config.yaml
n_layer: 9
d_model: 640
n_head: 5
n_kv_head: 5
head_dim: 128
d_mlp: 2560
vocab_size: 25220
activation: "swiglu"
norm: "rmsnorm"
norm_place: "pre"
norm_eps: 1e-06
positions: "rope"
rope_base: 500000.0
rope_fraction: 1.0
qk_norm: false
attn_scale: 0.0884
bias: "all"
tie_embeddings: false
parallel_block: false
init: "normal"
init_std_qkv: 0.0341
init_std_o: 0.0
init_std_up: 0.0341
init_std_down: 0.0
optimizer: "muon_variant"
lr: 0.00888
lr_mult_o: 1.15
beta1: 0.93
lr_head: 0.00821
grad_clip: 1.0
warmup_steps: 200
schedule: "wsd"
decay_fraction: 0.483
decay_shape: "linear"
final_lr_fraction: 0.1
batch_tokens: 262144
seq_len: 512
doc_mask: true
train_tokens: 1123000000
steps: 4284
dataset: "wikipedia_en"
MLP neurons of a small language model. Each row is named by its layer, matrix (gate and up: input weights) and neuron, and shows model dimensions 336-527. Each number is 128 + 24 x the weight over its row's rms, rounded and kept within 0 to 255. Numbers have three digits each. A neuron's up and down rows have the sign that makes its largest values positive.
After each neuron's rows, "fires on" lists the tokens most often at its 100 highest values on Wikipedia text that the model never trained on.

L2.gate1693:102127135065131110072116118142162120112129170133155169098133100192161121106122170134137091140111119106140109122144150155116108128108095085131125171104108095140128049107109103103108141157119129112130068149165141105170154131129143146168119129108136147110132175125144129161134124159089143124106126097122109168127139148100092145139168183122112105118100115094148138154122115104068151137140105124124123091105142168144123084146106156120120133148117115165125120129108133098119117115105116110142067173077115161108144087110162122147118162136129096151135149123162145136167166123116123131
L2.up1693:134144117120132127088108113149143131113092163170137110133128123121106115114144165076119100108131120141124055130119122119129180160148118110113084132124143095098122138149205125155124141139112129105154084102081151111139161132139127100125131119138105146138140138182116111138136097115125174116125178155160087128144162125119135123171161153167158125138132133098115097159112121134107131120177145131132127093133133168153151124119169112166094144085126091129104115148101168128102160126113128162168153107152156139110129097180164075115133131071134123099153133144112111130111100137144112122
fires on: "978", " o", "ele", "le", " [", " Ant"

L2.gate2282:152139134139132146147139152179120149152150110123127130150155140135138112113126093124159103161087142144131169119149101125117103175166155128101109147140140111163148131159106142141144127084164101123085105125161116132106116134156114150166107132073137117099143093148115128114151165148173112119149124085125100147131125143140151111136155129124114101148146105122114119118164118133104109109144143140167108133082135114131106128066131125113105125119136125118135120175140163148098123110134122112107160138113122148129072107130119118118112130156126099084110184099116140143156121197154075151
L2.up2282:104131114110171138107129121124096088134127120112139142143096126158110093095081168149140157127054167132142090147124179149172083148169122156149123131109127114097127082147138140116141134115136099158161094142123099131122141144133146129134113143107130142144096162116140116156160149086124101142109119138118122103107144149113136143147117125124112111177100142108106144154117149140125155104141129121137156083137115107146132150135109111162103128128133201122109159133123152108089120072121169094146140124146151138180156138120079117151128089156167134141112105162158131128155107154143124132
fires on: " a", " most", " an", " rather", "ly"

L2.gate508:119135168136107126130128164101122147108117125124146110172081139133154154142118101133136137101159165149105111128137115126109130124161099110081160111127126134117093141175119060138140072135134100131128097129133122133128088116133127128134141105103166133116158145133083116105105142090128112177139101176160143165138120132134132100110134109101106134099103057131132142087084132125080112143069119135142126142163169125150086160151142148158123150099105129128132105107118117103116112114122150112136088125228124128134097133125094126153151121121127138133154111146160145116140141111163133124
L2.up508:130072113129106156169140149100164151115093093119151159090134116111119132135121132154126124138111118143093139154114163144105137161118105104188096128112142098136140173106174148140106123134154120105098154124153130075136146088147113147129115139112118092094122135151170119153168109148113117145153109112149136088117119098116155151167140178144102128141156080141153085121100098143142117109143168123115119183108153101182164118123118110161139126133085123145115131124161104118104134093151180140155167175109140139152079142123117133085123105131169155104103124177117134153120132127157142163
fires on: "24", " given", "25", "23", " due"

L2.gate2500:111140186140134117107117146141171150116114120131082160171126115139116185084160147150179149137121165150106153105136116168130117141093144103112141113143130084113098130139113094159130128163135121093153147099139126127147116116138183098091130113118112150147119146163134102112148134137137101116172176158107119147148160108127155099142092100097081156110125117140096096099127138164123107130093121092099124099107146163163128156147125153157111145130149113168110088108117100125092118104097155118072092131121167131130140141125145127128137157124106094154143148116109146071108127181158123187
L2.up2500:128113133179177121114099113136181119111144133144145162135100155057132122156134087123112122150154121132101119149129091150128185108116124117071074112136141112153136148158159117176114132129192129157058143116120070122084129133093134131113160129112088137123149170126145123106078136102124076116137145160116124124154102106091155117123138116167116142124144101173122098122137112171141180153133130089142129114125120151156118109164211136093076098131125123116074113167098123078120121119140115092146073166128138127147118077120099095120109116100170100150084102114108151145142108136134105121
fires on: ".", " States", "s", ")", " place", "8"

L2.gate502:120108110149140105095151136134144140171087096136104142119124154167123153122082127190114095128073147131162117143138107122137125108132104102112096116136117105134146132111169134097120126153125127113164132184115102121112091101109138152122146127121111134091130139144135146102133086120099123077180130108114165140098104157120109141110139102130132146166146127124129132120123133091141131135154105129123133098118121152134126152132084098138127086209105164131134158137117122107089117125106110139137115117132161089130114130166127144134111103144087118144119154098088166107156104135111117111
L2.up502:129129167143158118128162137121120154087097119126098107149136127163072130091102111141132154102175189140094107104139120117133144108178151119104111082156112038148155146107154123095143119105058130133113160119090119124101144114113141150121117132132123124101095100121140094151127137138080107147130145154141152129135107118174148094157125157139130132115126143155132100112138117120110087136126097123090147102094165144158139125133112159120113122124110109137113147110162159149104144137118143139103120113152111150154106134132137143160126122177140140118130095097103162120074144132113151105
fires on: " of", " through", " southern"

L2.gate2277:127141142119113122174102127169119155169144136135159146117150136142132146145095093135114137113152145099141127155143103144116145120131097106146067110103148143115142141127141146161108110121120132117167143123157177101098095149123142099102164096150102133154164121119101123106094152137156126131102147129155144145147135108122174087113103104131128140091110137089134121165126145130105071138109182156145108126157107142158134118155125098128138159090126133101175103152137100073149142157083139165160105137149109122145173110158135152142124154139102130141158126102139142113141123168132110170
L2.up2277:122117169118121177121112138167125151155129111117144140129091132135139159128157157162139121111132133136130150154126150157119116107131127148182084125145111140131110036118121130118119093129142160137132162129126162143098142114173098077134149130085104142135158143127173109090135115146130143114120133157143109121153091124146126120094118097111152140169134116120110162141182105152091163139183136161114171165167092147146126133142134165107099155115118099082111125113095145113153143137120128072127090152127130123152140135125108119069186143135082078112122112074141150128129115112114109126
fires on: " US", ".S", " States", ".", "in", " System"

L2.gate1071:149180165114082142096141169119095133173112082133108120130132107186161127173105145146079144113115082170132118141141099097114163152132140135078142168097112094126107139140162128128107110114117110121173081176114140154111120130157124175098178117100185140100086099160127107145104113114163147146146082152152127143147159114097144142145123144143121083124145112149129098131109176122141117120104161132120119126114128123136152153139113131149136160151131149115128167106129127134087185163102138162125108115132131114083128121103110113127090143112137109122122137126131159153153141133109104101
L2.up1071:151151095105141175123145152098123130151103096119139108117074115132133148087111178145165150150168120106141128130132079116097103087177146110110133161159135140119097121114164139111132147126122117136157136107147161138151106127136102130130201148143099134116159088126181158077088128143143144095113108144193116158117138115069119107157117096138077121174141135155135105078141144129160083127136125167175169088114083115133137117133158143162135133159114126139134132133160092139167140187128148169106101112106102099081089131064173155096110156127136134131166087115122091123148112117115147114
fires on: "{", " [", "ach", "^{[", " but"

L2.gate2117:144139115111155152136176176137136189123109146152191110139108136158139134169085115112089144169165151125108161141123119099166160111140109127114154108152123132109157152184134113126173126130115120084132115096147122133155140108110096149112146152105178204135103136157101116125157159143116104144128126087145135163130114099130116112131109127145125154135095189093108145099156168115125054147148103148158132092121118130162143175156105113156104114149135134126132118104118132107093080119088119083138106158131153130165125123104108124132154146121121115132164108134150141156155116151088147116
L2.up2117:112157120122110147124108126086140153111137140105137161116120109108182154135149132146174144114170145129086146110150114106149140139135146107111162124110112138139134124116120148155131150116120092133128129136095152119148134124121096147138111163155138180125126101137145132146159111152120157196066088162148097124105101132185097126139131115112139125107121149133117098187116083148145162150126120146111154134114152091114123131108139109131158138129151155147155084143156161144122137137109105126108149123123069118131092180137110076165101155103124147149121100140102124122140098146164125102
fires on: " of", " about", " around", " than", " approximately", " to"

L2.gate1576:140101115128115126126161097122116140112139117153075126104144117101157153127135140128097096144088127152094110136135130124134148144135121118132121122133156121142117167113099100138105116100183106142154131121127117096130085141158112154150121152138094134141112080115110102083154113169134148163140102127120163148119108114132147107123146139114111118124150141113088126152090131170149137120131150141140100143099137127164097146120140145105124101142131101114148130098143162112145120121115131184121107132118155107142134109152134076118134131144135120150106185088132144184136132162170136106
L2.up1576:114147143141135108123148065119105144104131139114125181162132113175109148121125115147104132161141139107140164154140120146119145167142116106130121122129126111170098126153176114126152148167144113076137148099119164115119105115154146099110091147148135120128129177144121096123142145142156144122128142130166128108159103125126135097148169153116137155098161170140144155166135117124157172124169105121141104149115119098145123125113126160128124118133093126106091113134087129157120117110129178126120132131142112112162139153136150110139134168118138111121141112146113155189115109162152137128
fires on: ",", " of", " located", "0"

L2.gate1695:139072105128104108111169149151153092125074143178115141117138096086109185152194096159117133155148138164126126107173124114111131143151108118152130125125099147112073129099086121138158135118099143122141118136141126149164078120103148132123099088109120127141137094103137136124084151124154128131143155126131198152173108138103103191100162176122129094165133135156084142169175104166140114124153099116110121174108137118072142147147097144099112127150131105152149073113139142137147099136080127190132163115113154103148137171124121124169114147137132125097098101156125088138134128149111164126
L2.up1695:105153121168127124156150153121129083154109137121122177098151114175129117097193112094142182104113101161118092130155144126120123149123125123162115114127110091107111156133111105105138114098110138106112112121055125125097145141106150126136134082102150132151116156136125123130061138129171134127117083132132131108056121099119163152134155112117106116161111106133162077096160130122134153166146133130152155131120141139132115117132156140110117098131083170163127191151115111158121129091121125153118106144140170158171114100127125119116103122103109136168148138105157120164097087124126117150
fires on: ".", ",", ":", ")", " ("

L2.gate2559:149136150125099112095111092123121133096112154152132115214105148091139162100105145133136067132144087100129129117189129116144184145158080126117139091124146135088108131131083125165149145088134109115121163128142130115152137091111141118140156120141110149077117102141120106138135167104159137101152111173123135159152143162092131140128119146142086149145137098123104100162110145124100142153121123136110088141114105110105135128109140148088130148192124119113145139102088148110115148113121104141148090133100118112128111128129179129140127171137090150140140126135131076156159103135094159123
L2.up2559:132167118127158125138156086159105133126112144108165124150132156114106114132094147148097154092119106140080159164133163091120133128132142101134119155150092128133162114108148116120143139128135095137108130152098133096121126139111121142102148134140093137093146164086171132126117126114140136130150174158133131105123161121105129130132167144171122121136131097079137142147124157126204111132109111125142194111145160101148142117133112159098134099111143119136100169161148142153104086117133073141123161171153138127125110125150150167105128141144123150115135137135121111099128163151102151095
fires on: "2", "in", "y", "ell", "man", "u"

L2.gate2484:133112152172121100113129123142159182104132088100130089129117118122096148114167120122153112097100120183155127142095123167114143100096106143127130154144118132119092126117101146142122143131101175120115081140143106122141103109143120200116075109106130116094119110108095152094119153145126098114127118169073157159134110108130111200147121110148115175129113139136146134121187095114116137106158153131148136144144096085122152128154104153142109144100131144152096123212130132117134187114117147170127116130114162136134116157135143126088115092122095131154131112140119157096101082118153138142
L2.up2484:114134157126063136124183137150115099102073147106096161139165127153100141133111147132128098128150125140086124061144119130154120109131115114158170127114121111125117148099132090159106105157082110117117117113133104124146123107094160145131152136141123140176165148146138109123099130117146130127127128124068141141137119108132107128179106131151097109187115127130123132148112077100117091139141127098137092122116160192129125134132114150135136113099149149109120145152123112122076146150125145099159157129089171185101161117111134119164138148114084139063171162139116073186147169118108153147
fires on: " for", " For", "for", "For", "on"

L2.gate1979:129112157081144153143125098113104112139144145127143140182110082078119120105112139126154133148071088150131101130121122131182125173166108089134123116113111115129130151146136124147082117138184122067138107123101116119121105151112115148092132130136164111102127138104138127087098120084147090126071128161127123142128130153152068155135144148140129108102122110146159064125150079127142139118129138116104168146153149120123112115148130078117138110113164113106128153131145114133141151162099134127131127178144171170128097112091094159142161122077120141130103143103143141107150144142141132110
L2.up1979:114098092126159100147131106179131169132156091147127142194124110087104172137103131119086107114144140127166112124105104122091114139098153135139148173116128142126146084127145159087129108135150125120122110148107180084140140116049107181126115117095154153159146106139138114110140153142123197134148119142110139144139159101147123095131163107105139146177122093111144138108119132106097163089111126114159133109107136125126154145109127138175135086107109117133113176152135117088093134194166115106124112123164122155114084104098154138131105173089149131107176168105108123171137101102116122087
fires on: " \"", " one", " what", " but", " ["

L2.gate1905:146117169167145188090136124110154141097122146152127141117179137148158165108127135143136116099172119145103142162174128121138085112139174073090102135109118147100114141126135160156110109149152124090098192091175150156140118124162174149132123120124153143171151103148141173144111157134135136125111142119131126148170122112141143146143128123112115153138139116090118130104130134156103101092126115144153141140109138140155148101122161105132125099144123119152115190152126146109122127127109123138107145112110140111103071081134104117200105102073149127123111137088091089153113152120158139117
L2.up1905:133079137111171130135128118130121094141158156128098125098149109137122124133169083138100125131115144123165127142164140116108086104168100160150161075120124172112108149132147142079169146125101084089157139139157114182112156123111116133082122078149113118144147113137156128161136139107156126099156085149186152101089160131084133137145119184124160130090087154131125116139112108085141133131071115102169128145073171120106163155100109144144117162136098102130135137118092112162134081139122125144127150097111153142138126128160151134121118142101132149118119103084133129085144139126153180117
fires on: "–", "ian", "ain", "5", "f", "0"

L2.gate1040:083118121135106146119109147106156101156099106163127141117108128151128147182120082165117153122071145172160137136101138084152112142109130123174122114078100143126150141100110143167101125076079158061141179104156176162125136187113140126184173112118118108106135162157127152113167128141099113101158119144098128159139152147162102137122151105084126132150111129104137099170126114108125124117086125149135115163124126157158171163136124123154168080142132141128153143087098151133121153131172130150158095158100137080142121131124098109143108060161106149142165105144125162121124135139125149121
L2.up1040:146166086164104127130120130148127122076112147117123146107130127172168095113148134154126141126138156132140129118117104129155102111143120094138152108111065185125126137081088174102095164131128153083129085148153110142127117126136155113144119175129129151090135153149142148155115146129113181090127160124142106178135152087114131092116140095092138095131132147138133091139129132095137159188142106103101122154135046102117131172104154070086108114115138095132116153107128171165062123129135096129149137099151150122114159108138104152095123091144115124142102127165124124163131139138097137167
fires on: "0", "6", "1", "o", "com", " of"